config.yaml
qk_norm: false
max_seq_len: 1024
doc_mask: false
MLP neurons of a small language model. Each row is named by its layer, matrix (up: input weights) and neuron, and shows model dimensions 0-255. Each number is 500 + 40 x the weight over its row's rms, rounded and kept within 0 to 999. Numbers have three digits each.
After each neuron's rows, "fires in" lists the words (lower case) most often at its 100 highest values on Wikipedia text that the model never trained on. A number after a token or word is its count.

L2.up658:476524486569588535529486542534460515515490475520568509537506488467517467456493508503544501495545575513467539408418492489517428557546482523467541551525460483531552468573503498487466426505518527493512529450542528471456424506500461515437543517404467431455509426454473519444502561509533467476490503497442426492541576486515476523466445473484523539518467482584501467471522536469450456566480517489442468452472512502443492401502509516451423515603571531515464547440547511423510472424475537509509552484515500518565506448483487521543496444511434515515470514457465512574419500500525560490495479463533495586538535521528534501532461537460427451474431467503440456486510561567451526509518545544496530522448508485523439471492557541450494492508584455541534531535488496506498475550532503
fires in: "american" 26, "after" 16, "for" 12, "at" 7, "until" 7, "by" 6

L3.up838:420442521462536494484577508462451502570537433492525510489485490431464492495505566501488486563510572507543500489445525483503536523564512494579538482473449558405435488483485480479543529547493542463466499539433462581546500498492465419451538503532501517495532481480508545621482530531545483462555461498516502479558477538507501496526531461441474410510492454477619516517469463495485472494511484454503498487526517435505486535462439590525503534531504481516515508531517547460491510522502543447484527506468413525354496523525554517569406537460571466473442505511480471487499437456481507525550563538494547420531558507457486525458565452537487474505492468466508485609498448440560507570507498546487458505528556470500488497498487546496430474499554468465533473489500507518530490424491489
fires in: "system" 14, "september" 13, "subsequently" 8, "sydney" 6, "southeast" 6, "synonyms" 6

L6.up224:453528472506518403473540502483512515511560527456479500518547487449490506428492494510499525531434520528485541519559498510437519496464490570569492492456538476451547427527441567507529489553492467494480603540507537546422552502480462540468424535491498479552504527497494550440482472550440543479518517480542490470588427527463628527476575525536530547502534528468509499515512501373494481515489473523424466512559517459475389516524470505555435517475501411478554574547500474441507483530516534464464491485515526462626560481493544509472520509559481453543462472510417515437510483499555422520516495508455542468448534576523500493492489549563545486507491497554517526487488495551506475448503497554547555476506516510455422512524512503477461533495562497544470515474429500469479464505447502
fires in: "year" 13, "s" 13, "have" 11, "youth" 5, "years" 5, "yes" 5

L6.up853:534512501558478599558512457463465466537417427485469521476546464455438518511525505543548511505522484514474573430467558413458482462546455379496462438587488392461477423526474518546503460502532491449469542563529533469554501483455492494513544441506497517565547463527474504559486507404457502511496469511532550523527467495498469566560542542530511479503442551488476522457484463544513520501479562463518574459521474556470525527544506498556466468505453421498479574454474446492494559435509492488558443518507469530488475593542516471557519523541537457526538501522561494458514497492440474529472483510519514537525468533512528504533494573497501529475518506501494520461499523479484472610566485445499438448539494514442455513482455491466529526535448577465553482415542473517436540523480482
fires in: "of" 54, "seabrai" 4

L2.up187:508539477487458482465517457539540516425468518524462491507481496571534490532547556420492581553486529454465450514492520531519468431485544409451551497500507463530474439499561548561491498502474506497569530571537504498516527366542550553517475515541464475513518474436468453456488560448567474528491466546484519418484472498421542457470507551500512571448501480495458499505528574512480461501487562501422459469458454477491474532423522541504529446483475547511496497489515507466489576516541523564495460516512485521496519489500454490511523511468485483457495478433453544465488457509395533521510483420609555546579486524449610559511483456484548524467532492395466458496464558530510464493492487571454453493443481485498480518448511529497449470490504537511438584476445494514478429500488481
fires in: "after" 39, "during" 32, "world" 8, "afterwards" 4

L2.up121:481520529446481482542507486512480542419558487464493481411501580536485435528534538476524408487427473483466476484448526423481466462492525478501483510480486521496482546450456531509460476517486463525495527499522469513552532505511465566558535444502489532501491467479584449499528479512587495507585479393566458490436510477525512515481488451511494426486465462540484466510448523556517521490481472472543547528555571428455528468491473573490491538633511485540452504501504516546450512609528552472388537544495542505490542487418501472418563536505495465498523504491514486524505494533450546470409574432517471431485461495529547514517465547523528542469552462447492489498507515473478532532570501574440525509521420514480509525506540487463474460523415512502531466560505527468547546493482578
fires in: "until" 26, "would" 15, "at" 9, "university" 6, "unit" 5, "unique" 5

L6.up248:520497516446501541509469508513494474455507547496515479546496490474492498540458500498513471477505453486509498481479566495599508509537526538493538482560504475567550530512453544477441454452492523502500490464510503546549511529533482468547645503453517449505483484502489510541551540440521498456453491495421495508520556505513547513500482436465455525545480536485533477462434478398489444568547421493534533538496576505488457460482524483539527539591492484478496538519552553477536521418607522419485523537444500476481487511539553531444469528470482519484531474486470533418403490519509507515471499509458569573485476542503477413485426515481483570492403504463525499587528495558491454436518524456495511447526467457536522467479497485442444368530525535479572542481532491569540539456522429
fires in: "to" 29, "can" 21, "did" 11, "could" 10, "must" 5

L2.up122:478470450433490460419475493488524483534474426546399476517506505452530436518508463455478511490584562527510464504424467491498422560506491472538561508460499465605468486494494477488499520503436445507523518535500489523468441522539491495500491469483481478495526454551479511495525474473511506519506498480467481444444511574586491458464453454472492477522549522489509462647534572475578509524535470466415494522540513467462541462483462471495547505483548566537449561528536484547544536527580493488481472584492516493540496468539534423494543485492540468543438461520429505563485555461483555519506598500470597505512518504500495489531496542548462474553458503454495501489461510521439501582412476484528509524449601542564516450500451493532490477541470437473543461469562530477562506552519503
fires in: "in" 78, "intelligence" 4

L3.up808:573472569520484550462514587441521492477571466439453455546476485497570552439476429478429538489514488525483476526534491509492558496427473441562513550459468446522471500500426563586531511516433503455507479517433468532477511484498493456476504477472513464492476562524515496452489446529481526493553490568464520499530508487455496538574421544553537511529500556484438544472474493540494534515522576501483538466485453505493446511536481425507466563528494515512509644520495479582524439516493536529494504522467513500582523519524492516471518496418504459508480449551543499444468447389524475470522477594487511527371481483434492471530475523555474501529459527539495526473498525472465504576435516481487479548489472540521526483568456500501482543482491479418414512511467521533548502498468576
fires in: "total" 14, "central" 13, "general" 10, "grand" 8, "guelb" 4, "spread" 4

L3.up691:420571530471436488510499483480540481501556502456487474474449461502501470504504425461499539570526477449531489538517465513503456524466492500451489541490508421530511452532513504547534514531530494465470471506518480481482577512514475462467534421491462522482445501535571541534499480543481490486499474501504493504520449573521552502496412496481494450547514450484451513439463497506552499556496541535531529499461491507449537549512500484509422566613463430525489474533444464456484453506458464433438482456458530519507605494474545465493501475506444543540557482510560497478562512527494424598502526501578528586542549497537556429503521504476505493553583528511513542534475446538448446554507528468492559546470408571453455446560581538467464544463594493559440483493473496479558451445511541
fires in: "many" 18, "times" 10, "year" 8, "several" 6, "x" 5, "yard" 5

L2.up271:504505503571546544484557509480505477526469488554426505539519510491488490504479491517452492448490501571528538485496529505455489554516490426523498476518542500508553526464437488506462556523495560455512463539399481513547420534493486447493437509487532479526481510465530487515387501552493567501485525474547420536557463460539547570521491468504509479474541521495553420526536431535532517536538451488500497517497501467469419490547487452594520476424534522494501482524553524529481486467465528463517521415513502489506419523466477429536470511503518590506475464559506552480478470566490555514412539515495536417489519535523571561646460505473496498495536470490434484471476515479574561525479435497528586475480427527544460485462415531477483514526514522479497389539515460470462530552559522
fires in: "was" 29, "were" 25, "are" 17, "be" 9, "area" 7, "had" 5

L3.up376:472550492469488471490443455498448513510541407471438507498547477487444486486483528541485499434574518491502507471443566453504442503499498457488456488473477491529533461559511531458497440523573552507484462528543459576463482552441518497472483585567541463416545520461581484584470461490500522484551497533523518553480529432547517485534489457529571497492514495559567457465455442501478480508491492457534431431554452504465506498493524557350536518505487508538497532534429576503446405523510529500565554506528518483504526495498505508562541529553504470510509479533440541471476478542506439511492562471534488541509546496453548493499539435457536492373536525488481541451524492566522542462443545457518493488506519497545509507511534477445548495493479461543452503450584557458558497442448538
fires in: "on" 33, "while" 18, "his" 13, "at" 12, "white" 5

L6.up477:535481487510493535433468447475476402499503546518450492631447482497444493502518536500485487513481489443443516550553556488488507485493533459466487430570600482507537493502490480508493515432554523443463466538493554554530524490487509495576527423504511438453437536484510546544518503528445552528468470449544494547498527485475524399596495453460548453476566424522587550476498506501520444450510477543531455470500523520479511435473579536509520541544514466456478522497523506521387509559518513463448516538494500544544508506405491564480418590499520492479451490497448493483434457520500483516504512511451460454597505485528503520450567484525549522522475451499575508565533486545506458528511496509532483548468526503505526508549453445513528533421543521507569455519506426470492479559511477
fires in: "to" 25, "would" 19, "into" 17, "you" 7, "its" 5, "could" 4

L4.up31:520535483462460569555519499553515422538581493534512551462423530392549452490501456510540538502525558507540436528462503406526458507469478458512452475449492454462484566583513500501448463475506522494588485466498447466514470532477483536447484475437548448518484493467613505531441466526501540502518483427507532577467472494494441514423523489512541445533535477493431491527478467547510568590507445508498460482475535478493522593499547500513552529483517449541533529528405468557545562499464469583564495436464479481520490501475563568484479470483510444476542474462567501436533444474488525533488529508440489476534470505513497473520499464523523497602519487518513497509523472500434475443479478552511465541446517512518449552498530435505441506472517515592474470556511541512542465561458519
fires in: "many" 16, "living" 8, "wife" 8, "most" 8, "mass" 6, "any" 5

L2.up792:431526509464491479451493494500486513573421466568499520418508548543504419508481577523461517529515453535543501430473491495475507537397515499629498548530476503503453470509504471486504488483462520457494547508459565546429460547527506446490456511525464493452533552560475514514481508552495451428555481473441508549459478480540495507446496522517473489508537494469431474548515543412511465536574534534401520508505534554443508501431514503506574526512501459528457517525517513423541522473516462443543493546515488492557546479520507506561537433438518467436510480493438502474479501504492537475472563481593504466575574465530455531549499566519467533485478493435457487495519563505430519488460504475496495551468496406452516399575563534478479501487510494548561506466518498510560559564519548
fires in: "in" 48, "fine" 5

L7.up803:474517571489452492486486488501496452490506470447443490543505539531501471507491467608483539472533459476569519528472441482507522438495456504522507476490462504481551533511517543531516480492578466511571522516478511533527619510492544443570502475505489503470468602485590454464561489564483536511543596517515532507570539508514514526431516542481481468490583478531424507447527506527495468546580508534509524538493486419494448488511649447500518446489563460544500414474471538517513501509535436468520444459494525520431513450535445509489503504484507544418496496578509545506594438495469494523491463565566479435526494477484456509490476434470530518546514528558441540509487469498507519514436502503451467429489516470453495508461449495461423465524455478508568472482563500450553476563495545
fires in: "and" 57, "tennessee" 4, "network" 4

L2.up269:422452491466510602518545518464513554502501531474466424553487503505555532536528435562554493481502537530413584458512482485555426512501489468491586533424496467614498506468463463422479551530524490503551465449492537458505465488434473511447497468469438504465440468492528464475551489468526471482555398489547479549485539503525506500586472493454496575439530458542509508508450463500550502536424430425535516490472523485524508443499542479509488552461463449577541510513454535516510595495524554536558545567502533445505487522541491525515495506513521458498551513514519478536565481558472474573554493461483426480540479540445445492487512542501523434475420548515519468526514504506507497539470534512435444532438442453439533547461544512476510532521450442494471505493511485420509508547526519
fires in: "an" 44, "announced" 7, "another" 4, "anti" 4, "any" 4

L2.up6:485452533488513584455538529506433455470510515475490609514499538497488436504525566561471525517499474488465550453510542465484528529528500504492502539442473561542499475399522539520481477521494528531457527571508446489488556520495511475413527524439519511504486460447527493450534549512510526513505499467495528494416447480520550570566472501563479484423534430548484521499389427488460519487522494435457447483552488507517531494516496494583517491536412477578495593507496484480458430435563561531434489491451557504479544585470508456536519481474512558465507555533489480480494504570523516492533470486459478517454518467540514523586526495511585453477533531485481516512525516518530451629471417490490557487487467546436515578496474462529430483508476508528495518421557493504425525496530502
fires in: "it" 26, "until" 14, "was" 7, "its" 5

L7.up768:436513512494451518483580544537471455514519516499471427505499535536459599498581443495474501528504422518472526479458454491444441419528465479472507583483492494498443465554581545505528486508569572513470477489511486511497584469544529568583410509516478555449503541552474462532558510487470569518466499416479534471554504529472502431457487486510538486443438432500489509467494547527503565514500506463493427514476480456532497490461469512513573482509521527458449488465528518474520488496502494552501481552459518460448528564374406476500539477484551466488477534488445510585540527562479512484476534529492459472492553508486480487455523508532544562586598454456451469530522491456560516466467494455520525444549480554488489456454550532491477422546488455537427497533516507489552553470495483
fires in: "and" 44, "or" 9, "south" 8, "east" 5, "original" 5

L3.up245:540471453537471519532466497545496454477496482446500530556532402521495522560522514502417527440514538475480521453488562551456421522468593466513501467555551482434520501471473492483467541581535527479454574482479552498476480416483513529460511544549558474527526452505474506471543517464546538507525478488534492530519567481518429527532511504536562492479477524468524503561494511512446438565523516536438475525574490506480526476534396467463552498443486576547490418430487613466488470543442563477447530509472504524549411483448445425538463449446519524543527530549467511439481525525508499489500532522533528430487502540479578477583511504472531520473469481450498511537458471480405518565465486497599488485485466509491501444480474499516508440558462478536503525532509560478554549452549463
fires in: "was" 41, "is" 26, "paternal" 5

L2.up251:485526410555434519485540500512589527466452528555525419501511492468548451518522482441551534505528431570442537493457529535492511481502528473476381468472518513573537496477503501548455495514510465494504544484529467444492474514522449461503449451466396504493518459490492519444469490506546437518497503468424574482472513510464510523526496561474520521521477504455474540513553534453566513474531498508506499520553416498482530491508497420470577468512480504472534484556518549479501593433489544588539414518477473454386566538493485516543486563528579505511467558479446537472533544505410507519459532476543512485493439483464532550498440542454469401505487477443468448456438477479463471481523576506531513576529502475534563481462461462538487485490525516465550534445482495459558558528513480
fires in: "during" 36, "film" 25, "fire" 9

L2.up689:516490489489581509471429481545578480417483519580506484521491510543452456519484468491470511514544455505543449511506535471425468513484528447539416455505487368523548491495502498509502524457516473386533568531507494511491506506585502506518501483588506561464468458520447454496521530468514533432479539616481485500462519524484490531517495492524447506525547444496530513480546514473525506511544536507463497411476534417590430510498495554502470561507546453530486538476439392473513489507465511493436469485497496496567481510491558553463527538479440516500565556446533496485513477458534533521478583497419446539469506551480501452558419464529511514500500470517477477560516478463542492471561577514491509505489462445432578531529535546525581503505468492495514488518546503508606442542500541
fires in: "also" 26, "just" 10, "justice" 10, "trust" 6, "must" 5, "industry" 4

L3.up518:480538494497429485451486525471555481515529500566535542437440443521496425551475459471412607491518521455477498520516494516463517457515510510473475459411490488535504506451485511546487515461514609484520437508513409480529537555479487508489532462577480486575548547460527534480535600486501562444469489552521524537462572469467494578520506474529483497502512559511522508470540484563530489484498581548465467529459483491546429542464473560453544434518504436524522500450419529524448502594470516542528540512503523433520550570461466525425495517461468502456505464463513637492504464511604476500454459505487551534512519459494518442495489541481485497500467485443518533522525539530520548517544482538431483458456498515474510496516518503564524482542477581489476464526478608567482470491495501
fires in: "while" 20, "championship" 10, "championships" 8, "just" 7, "also" 7, "champions" 5

L3.up598:431480505448490505480512562424484477467449505524527417485615502445455517503533494500531513611481535533435494510521489527531511526563484424437477509506453467470530478522488514413459425462469509487479486469466459490503446566546499535550483577542472466518484494483462530568513542497535479547487439426474545549564556578498472551542479535519476413533539509560543482561452519416458488492444464446488447537434507474456510489497530503415452523421544461548518561505498478556517458551497478500498519505513551424481522535433554504430545447468480521454516533562563510513447512509450570563483512488517484481539540499536495581549505477494443496452425523473519509500479465472513451494441521514495500513487530497483464509455533584496539442514471491492512510482550479599501464498583480
fires in: "since" 18, "human" 11, "during" 9, "section" 8, "summer" 6, "summit" 5

L6.up792:479539515433465470540523482485641487554469505502477491493494433418461437527549505503533522505524543520458510501513495501478451480455493518476474437504416419479452516475480485492563445454505549536448503510464473531524514436489489518461480504476530464472496459577489563537455485465451527499598462553538508494398471462538468525487535458526579446526542590440527469515495480497443455468504520562496512525492503505503455571527459495517536528492516515446501660500525408481488507557481502545620500465507465444486551515515448515509484559583492495452463508515543534452502470477454503532527479482584536493532526519488488491427512524471552471495512443491552471503523469477506535535462524495468468587488515469491512545478481548468467511439496500512565457518493499544472540611460582
fires in: "of" 30, "with" 8, "reported" 4, "dating" 4, "similar" 4, "according" 4

L2.up132:515533468529510475521500539527481521464544463554445499452520466562538455417442450632474533531509498505477496498518540533444548490446437526518541523464518460548461495520547467558484522529526508497411485539476472502590495491494442492529460567467527476505488441535466547557485486518564530477584546466512444480506462516447499494549507392530485493491511458509528450519542482484468486377534581501478522457575535454479474478488474484499599487596488449508495461442460471450396537550533509620473510491451536462524499458476466469502447498490472508548508496481512505422532542477450551489484465496478463469515475473507501510434503571528460576459440538507514522487468463457504520535485578533501534541545459519438462480530506477377514501518477543503483448521509544479538530516547477
fires in: "million" 22, "university" 21, "miller" 13, "until" 10, "is" 6

L2.up232:484472499506517430595525439408529511489501452539504481500483445537509470513570478636545500527489528476579548456515517502519526497455467510561565582496501397554503544546519561449469514471457416494482469455565530472493459494494516524588506495505442475497487421538447493465487479423563456529459460489525475438519552554593448527494442469481572472538486479479515464518544496463480520571526543468477514427476512520507520511590487530473574491499511548511462534542488513508506519420441509527442581537479524544541497465500535514480545476418529417536474477477523505493478539511460482484555511549473496445497460456520481487532540501597504446548437488533445471486478477544480477535523536546478481496496590478516487513440447533466469538589529534549491536488468514510477496505474530
fires in: "in" 73, "international" 4, "information" 4

L7.up629:537533487472595481506491551433454560505488545469476557545548537573489501516521498456493494564532436521473576491498476472509534492528517506562466480514502526475504479590487458442431496503463523482514540604479430454508522473514531538489443495534501502490524553516437475529487454530486560547515499454453495504486532555479425470521466488493468404556406465538491447451498543564476565547475552544477444511440443499490422466485527491559542517550533445538500493537477424461507475448574505451510520492534560481475462491547489586447527502522497478451544561458505485494495479569537503469452450470528476490468569501491490484378441499489556508534552425567530440469477490500473539557545488488509472470539568463474572471540459555560469508462516485484558488512547536505511471424445530
fires in: "and" 97

L3.up889:511482606526575457456481534491471441462496528569509540440476476502496523485502518553479459471517536492495523466472452449465508485566534504572525474417519546450559598466532496528504443441536452484446522520468548442531546430496495514500533475426550458533496508537544543485411487509452501504544505541478457537515449516542510536524547511445515529569491497520446524425472487473499431542542491472414530461470525483493461456549562446567440501550531523463484475560516445473488503500518481513470488477552535496533499544501528551472554471597518537509452465460496518438507539526531538453558537477518407452543539452519480538454432456488549560516532487518474512540526556562542498417453560462517495515491504448471489536459435507489495499448553496429449470451501522456540468526590415
fires in: "her" 26, "their" 22, "his" 21, "the" 15, "listed" 6

L6.up804:498568482474467550452502509506479512512485520429450471480496502490459503595536525452534525526516442581448426485479546561534546518475511411538536478485502631486544514519563494492569536432522553503477501444510499534499515470507493532574480501507551502556545515524583462507516501509479486471467533466490503502565511442502507493491508431535506504567481511493449535464445538500536513610503499482517559518519482526579492541489565553509556502564469458533427492495505559456450551509569489471517506562486495533463427574481404508472445482468456536418552494507443452489506524482449459475547480508444505471457487550452502480419537433401489477467490422525553554519511528511508507523465557492465572477555480533483510512578479499488432495576500487499493472447451501482571451493463542
fires in: "there" 25, "both" 14, "and" 10, "role" 9, "over" 6, "then" 5

L7.up611:501523537478518454429505537494553473477549404546501499528518483510450460442423430565427536523523468546496538474490484523513500469500501470542537484532559509506522512575523529530496477547455446502478493445511455499487491539505434526501456477495365474513467498486489543537489497492482543506550510446436521529472507525511476513526466477541464543550536538612482475497484534436466484490486502532435608482489488564451461521495544430484442554454498533532454544463458477545530508473573548446461498589492501514486485537451483515568542480532394537525481438440476470545491538577480534536481468527460515549479555523450481466524487477563485509480456509489532472581557481473523443529512504522515590493533555567553468441522447507532466395582490493519538558488466482572470508543483551
fires in: "with" 25, "in" 25, "to" 17

L7.up177:525549493524514528577546540414471488435438548484512573457600492443531501584529479454510496539460510484507488448462540510454525433527487496419456418515476560455521479515526554446520420506506459562511512461533483542453558480482487523611502518451442471489506534532488565501514566464558529496497504446488524504489505435467473407570436527449463440447445547508563544525532559502563486486468544533504492490440419599463559478486526522502463470567431460473499482545499525487526496535496469457514523481438500476466535505515494591497475462535442561469509481476479517490479566531445554439490444502564510510478506571542570506478482512497478476503458416455476528496511465469489491472507558492469544487479540550452571454492464502508493488498499445558477511521496522511566531454555537
fires in: "for" 32, "during" 18, "from" 5, "about" 4, "after" 4

L6.up48:465520548503504482408521440549558487491521499523401463524445479498461535490455527468457471504522548520470513446435503486515486490466506429525480547534445534541502499423471531456444491563483461492507501450577483498456474474453514477464603547522582485563524497556516551542495528429491536489585489512529484475516534475444485527486551440530520458573517519522482459518560505520458450484483537566508488493485487466551477450484486478561473500434471564530443414440422472485479469541535469538430534540519485532547482511458465429488474606475520533443508513432489475489526502557500502499509490480529522507570536436496543553528516574521564580505515418466486482391494550459515509516495490473565527442493507580448461499522510483483500506463484515506536382503518429567486508495557512
fires in: "been" 26, "be" 9, "being" 8, "very" 6, "considered" 4

L2.up1014:427510520509493505509464548455615480482468539555521475520472409537489502510551541488456505482520506467478478555525513489433501531485496507557472530520490546508519519507568513516595551573501553525432505458470549488451535568483492570490517416472523485510532470533475457532440522501557541597555409502427448504534440544473507558518421460504544589484498422486522512510521513488515487519401526469482470465491510514491505442518536531461409563462460488488518479460510496585494486486615507574426460495544543527486505478509529463430511502517505496510457525530516527538466592494511545413483523418481457423472520498477539502488484510470496513491528543552457520589493493498572498477527479480489536513460475511511469526499526472482452525424524457511498484495541532496511499451636527
fires in: "their" 47, "its" 47, "itself" 6

L2.up166:489472434493503491471537547511555538605574434417433495515530533491469537459505470595506402535456503536459479406523483527463431516494524492490505474470528516461530519512475617418504502510498520528441495518514475485515461520503427521485468473485399458560486557471474541457468460584555427460500538483508419517544494485491458483451418515561498494536515535478468562555480509435550555474544517563511425557530468549463516504521519496469428509557521459431498482517487461489532476451553476447501524516491434541545542501563479493466546465502476401485507443521516494508530524477483529485481506518574542468573429544524463502515484560577562482466523507458516522550460477507493502530493409470518501452469494492460452518470465510516512475499493472438453524530517483528555515542418500
fires in: "york" 18, "year" 9, "y" 8, "yes" 8, "years" 7, "youth" 6

L3.up502:554524497414482483495406553495453416506551494577494458580480554574512608526517432561548477475551505519535562509468493497490533507471493522476544523494527539540564556520509519444459465465471425439530504573496566462468489504509536506555443506440559488410515505494498524489549514501483447416526538465540525501529512455529517472448481457478476456559450481440556494474506504514527471472578502452533546548565479516500500474560533525506539474492490542504492479504497502537471462581556486526509543541559500458563519516524548477437473485481451558481474452547489472489478516509436500480463454594511489463529487501484548383514440456466535480429503452510477536487441502527466474452446628507518461470496569477492478562515509543482531480517554481516482501522508534448403493520453521
fires in: "april" 23, "ii" 17, "trail" 5, "mcelroy" 5, "iii" 5, "hill" 4

L6.up595:502500518562484539539486575530398506529516433510541576500482464454501548527533511530519585508457506503511502497533513420501494495515458490417526593496502521478510516479559537493510500514601532413492492455538448438518578436553426453483489470503434484527463533488451450542445531538511464479507558463523400494462497481528512526545447519456520524571423593509515479486522513559503523475529527437477480474523525539530551435442432513499529478565475503493488495500500527474442468516447404536501519493503468499505521544513447490458532470521503425465557541521568493545494458439499540546469459469536502417529538501439477515529445560459499506471480517577477408456545505553495511515470480567513526558556510438443478500485475519458460447484565552517440558483538454556462502503524477
fires in: "of" 21, "such" 10, "writing" 8, "written" 7, "winning" 5

L2.up367:461497502483504522473545424463465475458514568529436498540478544503582603468510517487440475506533513533531590485467454464544487455541536446500488509502545430562536521490522402493504459512442479511555559544437458534539551540546451447471475491507446556420418528486456555490466455440490530480486492453469504500490443566484489525471529449473470501496527457451441468514518539490476524503507548468515537547473477536531498521565445525517516497456512522475543557447518512579508495517515550515464570480487450501495439480565463536532558445469525548512453530463569505487381481560418475601473574541438505517461508528513482426456440478492552552488507489529424540463543488495517483512403495417528539572537486550470507472523517527518481487475453569504473500473496490488452540466501513
fires in: "is" 31, "was" 12, "are" 8, "five" 7, "face" 5, "fellow" 5

L3.up643:469509488468543476475482491446420496455508499408521559515515491472454526521572555492530502463585447511474510521477531480575443532484491506623457516469461441538458479518493538450519450481480461516513549495527446432495489539555484469492511486478468470435489466463453521539500512466577516501618471474491482482466510529526522469483536498468532494459510531512480510577437516505423517456456489486432474493481488558431566504579492613501523513558526491498559593470428491438508484508555488405514492551487470498559536472524429508505515549479528473495489556480429501482472513572488503556531577479522542501518445418542495489503547547571536540392508506461478578531487579445550451482544567502495501511511471535529513484481510511457447503512568431494561479504534525499514500550520478
fires in: "his" 28, "mother" 8, "her" 8, "west" 6, "present" 6

L6.up771:418556569450533479591503486525562494511403471491456491528554498536445488579520509518580492481540508626507506480495470436563424493542512556555521529474464495458481554500573520534567434426490418543543466449496535504532504528539455540520454490519475482523483475492505507467449508568532470537470488525447509462477500509521499552506514540535481445480568522525425553554441530499503458468508460511484439536534478514512467496429519459475543535496546480479467446474515522504525461470600525511497489479412415452500574564545464539503506475541467422413465543505504457529543488512557428508429554568449452483464480488466550504513484520531564534439503491502434512457485424572485466533530525516508562507502443448490546542501524527477473527465463482502517482492542499478485564505529475
fires in: "the" 92, "then" 5

L4.up424:455483536490471488514499510470513510487453513480536498532596531433555506550487497579517486445496547522443602455472510430484508436515498469495512548526464516378431501536496539535480454445579528406540549493475500518509478488491509411499524488545506517524476519464476504450563578457484535473514444460466524455564483477580461517470449527501502468497540568506499533555460457541574507497549503540506490476454512465556499488524553496482372388433541478498542546527549457539498557479463484439588502551455519486511479527464560486441509523482499510576498559502466534501521500459478459501459512468463486459500498501523545516459487555424462510406505507454507538548485496543462495531528548407494486583514463425543453485511528574559475488514514472534477490490549519485487523504559452
fires in: "being" 20, "before" 18, "of" 7, "began" 7, "well" 4

L2.up985:497511534512501430440510467461520449474503552516568501494513490515512455522503510514532505462483488494467529503543531537478566518524371482520473590462474533529471449395455508555450472478503512583503461518423532549475474479471571487469450481452472492500434518515487566469521589496425388509455508503453514545481501510563492446431410510506518538497476540525494515521420474549571518476502527489477546563495459560508487505464440464491478524511590491481555454452507573505500515528485431509510527483537420511486488551502478559520516520542505476493485462540542436530528488481466517529467505504515450484510484449461491461587512502506630503507477486501492494483467535536555510532487500432553521441458512504525508427456548489430590503515530478559543422508510585476517595486566492
fires in: "song" 14, "long" 13, "hong" 8, "among" 8, "along" 8, "songs" 7

L7.up306:466430500479420526500527524544492467503531489492578504489500500507539483585406458527466426470468460530549488500510517493509558509549536492467548542452540493496499503395457499435503476611454546373512511476514458474463481476482507540447421494486472506451538539510410580492494535513507476524526474475464471486519456454492445566481482483517590518528506527510468532498465465490537580458484492470483470479476406474473520534544491478517455487536477456548494516477469535514574548490472546563595493577463556516531525497472488544452485535424513485505458421481509537432463497474548520520502532572511445449489486499470444420514457544500554460503551454449471530500495567417471521549536530532524536464474527482431528558435542550483533530464496474527425489475580546512530484506502515
fires in: "an" 66, "another" 7, "any" 4

L7.up6:466483512519441516482575519522516497483487476476489500508485428572531500525446553506497530520540514484487558437409603521503470460530467514485526575474504498494499478465509476505455477550482505505443464485498512472514537528551550503420541485509480485466410494581485553485478477468515447452550492438508457451507494513515460494508459491544452504513541508546513479538605486468483588538547575558505509484474507516470490555487436509465566478466481488544570512501524497505493534497473483494477480513462497540513496466476457550392508488458506541423527437496553492413557539522486470525505533527442454466444476561465580587516544521534560483354533489556497538483507450557427475553569529500489502481546469538456482432553498536506470414419437512453531549448441523489492514575513505
fires in: "is" 27, "was" 19, "history" 11, "she" 6, "it" 5

L4.up168:515567496549538488481487444493535534465425456514464480492524468538498496587473470557464535476452461512483495552502532448472549441494495520497480442488586500552566498540546533522468459504526515564509477520521524438554475497465427549443451465512547488471451489528537568542544510571542492497509505518489547421522581500546501479492473489413487512471456468477509473556484560467527438506501534489508438557515446531587523453539420517528503503489461395519475469429451439519515490489591533541559507527481509532424465618560463493466413508438472470474542491480481500560496515514510554496429572494570470535521512487465520494429500499534530484534431472498575483516481500516522537543478447544543500405519487506511496511458493483476495581436474544496505530442589499514569510539511522
fires in: "league" 17, "liberal" 15, "college" 12, "match" 5, "ncaa" 4, "mayor" 4

L6.up284:525496403537588553499588444465478517434512451492501468510470460476580530604565566365472528499516514517480481541481511486600490487477489538515494545520488513596493497538543515454513521564520488408456497571463513479488507484458484499470460421516465462446435496479528455475521493515562531502488519515530494566439526483485492493514500485510472534490518511506526432434431527531487503574509500479446424542522500421455520552469496523478438470484492496538492578483447557503490533502459511548474418569492449485529546543533468497521580467518472432542529591539478515534502495476464544513506579518415483518499499557528462448486526475422498514488514417509516515554444446519504543501506501497453437498540441516519465536570521508498490430435512466452497564510519528457497485505493532
fires in: "his" 40, "an" 11, "a" 10, "whose" 6, "many" 5, "women" 5

L2.up0:473522506471535468583493496527504541466533488493501469521479493527568511527477578526494430494533524546520529498410499465511498495549538584479511465466501494600505510472520478496507493518560442523519495531477507450460493521523415530477533465473455475546500540462555490488406534517552522446526432522542460507452526501557549520620448473529511543541562487508517524424519435502522464468531506495420516434496504454502525553483510460474488510523489506502421548496527484486470534489557474538522454501485514473556605539607486527505468427509496527529450547452532552426417527463480490513517487443537404509485586507454497518484468510461554489467481471553487555451466535497570424507534515431473521483487424495453501503551460484426430440491522569529471573428506532454495480469574486
fires in: "their" 47, "the" 35, "his" 11